config.yaml
num_hidden_layers: 10
hidden_size: 160
num_attention_heads: 2
num_key_value_heads: 1
head_dim: 64
intermediate_size: 640
vocab_size: 1024
hidden_act: "tanh_gelu"
norm: "layernorm"
norm_place: "pre"
norm_eps: 1e-06
positions: "rope"
rope_theta: 36800.0
rope_fraction: 0.5
qk_norm: false
attn_scale: 0.125
bias: "none"
tie_word_embeddings: false
parallel_block: true
init: "uniform"
init_std_qkv: 0.0438
init_std_o: 0.0109
init_std_up: 0.0438
init_std_down: 0.0049
optimizer: "muon_variant"
learning_rate: 0.00839
beta1: 0.9
weight_decay: 0.0041
lr_head: 0.00566
max_grad_norm: 1.0
warmup_steps: 200
schedule: "wsd"
decay_fraction: 0.753
decay_shape: "cos"
final_lr_fraction: 0.05
batch_tokens: 8192
max_seq_len: 1024
doc_mask: true
train_tokens: 129900000
max_steps: 15857
dataset: "wikipedia_en"
MLP neurons of a small language model. Each row is named by its layer, matrix (up: input weights) and neuron, and shows model dimensions 16-111. Each number is 500 + 50 x the weight over its row's rms, rounded and kept within 0 to 999. Numbers have three digits each.
After each neuron's rows, "fires on" lists the tokens most often at its 100 highest values on Wikipedia text that the model never trained on.

L3.up516:510478495565560462450578533465572387498424532513435567474443446528544442544492507565445498482434491414470479335552480526541483497524483581518509549524495445518458483619496538539503440519475520461485534482509503683513514484447628518507510543460479493439483485502467485433492461405447494525
fires on: "en", "e", "ay", "ig", "an"

L3.up606:455444521526497502515500485530483580502426556471479507443532419537572412432494501462524530560550560547510484436456541328484543519571461511506533544464501494452497482537509401502536546500590521409521442455525455510453591538592486513509511496496451510600470555441528408465492497475563474478
fires on: " 197", "ash", " 19", "ok", " August"

L7.up260:536507457490510480515521552502470565532448450506532521547555480545412489550450583565505474467533580448503464467472402573437481501452485451470591569420538583556516528580491555432469484437642529445479503592501457478516501550467582479528451525530413357527460510512460491482579470496485507494
fires on: "o", "an", "ro", "ang"

L7.up501:488465470474534512509535547533446466461431572510502438496446557501396438495463467538519546575497507543495418506506510517489556525519505456459535429528506513568557455515439535502545407491582486479441433419543466613491521404441460501508531493579572489439368630509483564492508519560496548537
fires on: "p", " p", "or", " c", " and", "l"

L4.up46:530486469498511478470616534463551481479495567427537415534370465539474473565519622519565505494523502550524493546588559393469451498518518548502561467524523506457527456496536487471499448506525486531540431533483522461493570476588421507602512561473494580527443473461568539479510485506600510383
fires on: "ch", "T", "ich"

L3.up515:480500489471480529512490536440529462424513463484477527490518494467488473515566522443469476476476574569474481591449449547458549532417487517493496483488529502441643561554422564521450545484422475473444451453549539388531432541482499556560577445464535411549472515517419483487547508503472568519
fires on: "in", "ri", "ree", "end", "ac"

L3.up106:493526493427512537518475581511555445570458488478473598601458541533510512511528521489461418549507507464497487478551555472607501514542539618476520400568491492443463429552523435485485535536550542441478532456509495594472544509446508439504505551509514495431476478524503503564489464485517476466
fires on: "en", "old", "on", "one", "l", "an"

L3.up399:520460596492525519478567570463568413563546480544455619527531478570525522414512519510475492531530539478504490507428551524461499512589454474423504420481478519543517500535566427486564406574499512433550538431597490507578513626481486456485553594510418572442490516426508451498481463506510485469
fires on: "l", "ub", "old", "il", "ater", "ter"

L7.up393:501498502490490426441564429561531425504578504497406513469526575523516480513564553475584484510514412491521505467502547538417426514591550531466515491606498531425546453374455506550515535449520561544489472457437536481554520527491550484478466492495372549467470475481471459570450509585456480411
fires on: " \"", " (", " re"

L3.up164:537401537420421530496540549507446507431462534498466446507530511529416524531583564516517535366474383563570488495460476540465459450451544506537516527548550520488525534495511570547381541521478494406554460522495624460508515589480509551459451493549506513468423503494518524544621472519591479476
fires on: " |", "e", "i"

L3.up114:475511537442531507487542481555493438460525507580427529439476482529501597472589553538536495545460484517514521396424526563567497526500498376564593451385485582521488469536581517566492489581560546531475501631432443412495585494472475520515519512545485445534505454483452496564399583498540539493
fires on: "0", "3", "4", " they", "20", "5"

L4.up220:437593585503479450478547575557487451530457523467451428485503494474441520457463624482546497503547460470540424554547543513494473445522466577508484437423476545446588429576425441476483441498465428467503487554401563477495492427523481495519507545456546590481484611497518455513385540455532571516
fires on: "ot", "ore", "T", "N", "F", "A"

L4.up455:561402458590479504500477535461526542509492477521543497389438437489491522459591583535471465448492486465478487472532536522466475571458485501493604501514475463480465512470424517534540463575478416464470548399469573499514424482544521548530492543538536483493443423506505465631518556441434430469
fires on: "ed", "s", "l", "ver", "ow", " 6"

L3.up538:475469427407512492478543573447509546566461604500508403440454608481542509528514492501473446470510444562523500455519535515536451450567492459482574507487514524490587537474546536578449442506553401420467507551469556561518421434510428533527537556547542544496389493481557499446456484545531624489
fires on: "age", "T", "ge", "ide", "ost", "all"

L7.up141:496469523530520474495513465481511417567486501532459492501495523419511529524499534446578491582471495511419490424437571494452545437515517582536589394524605531585524433452538486568542480396496572531397513531439504416520465423438574570450555685461461533427512510523530461525465555485483447507
fires on: " (", "able", ")", "rit", "\""

L4.up137:514481481475409432549550551523541403567492502499563605452535495525471543526506479412506447455554472527441401588544476572436457606413501507532459513586430482456501375541434452487520503566538499556477449535427510551488480505455476470448605547506492450422398512528454539509478471525557403511
fires on: "e", "it", "an", "up", "un", "et"

L3.up478:552486540451516508499478498621480458499497519485430470480462433456547455421493550449540563491618521512565510494533565524487468475474538467564654541500476587517613509549636506550531437519506366476473430486457455501436509414510444529556609495463441577582496474437461526522425520460547559520
fires on: "D", "0", "I", "3", "2"

L4.up224:512471463510458480522555557517526563459469561480524490368418467515498508526526515534538417573516513567477613511469448430532432488577483586440549560537518521450467499576560440541528557520486607468485507566544459506507450589521505408504528522426486484537581458451468557496419531566504561557
fires on: "t", " 2", "al", " ad", "ok"

L7.up496:377440493500486441454483521477562500486423416473540445451578467528451579510515518418474452494441578498546539542479498472572443545454490543474477504420582491489500483564553548506430452537485491593502470514446489404524582538473540573523532453429581534448535568532424561504532579490476465440
fires on: "ure", "C", "in", "ri", "is", "s"

L4.up273:527478487508509572563569505457525434591481494527493560466543468560510497534526555476479528471591570527428560517478481496575502527539505439494530475519500451508457505457398507571488473596499478471574464473467533452581527437395516511496503601483548498441565400486653428596527501541442565429
fires on: "s", "ed", "pl", "tern"

L3.up447:551519478518450493564526513458471534460521569587566522563550474586435547465508521459439482328546437547512476507566475561426513559473587510496492423572535420588473497418475572525453487516461475514393455505420529517449496497510512549454544533556506544465489399468476494564466522527506475415
fires on: "e", "ad", " and", " |", "ant", " /"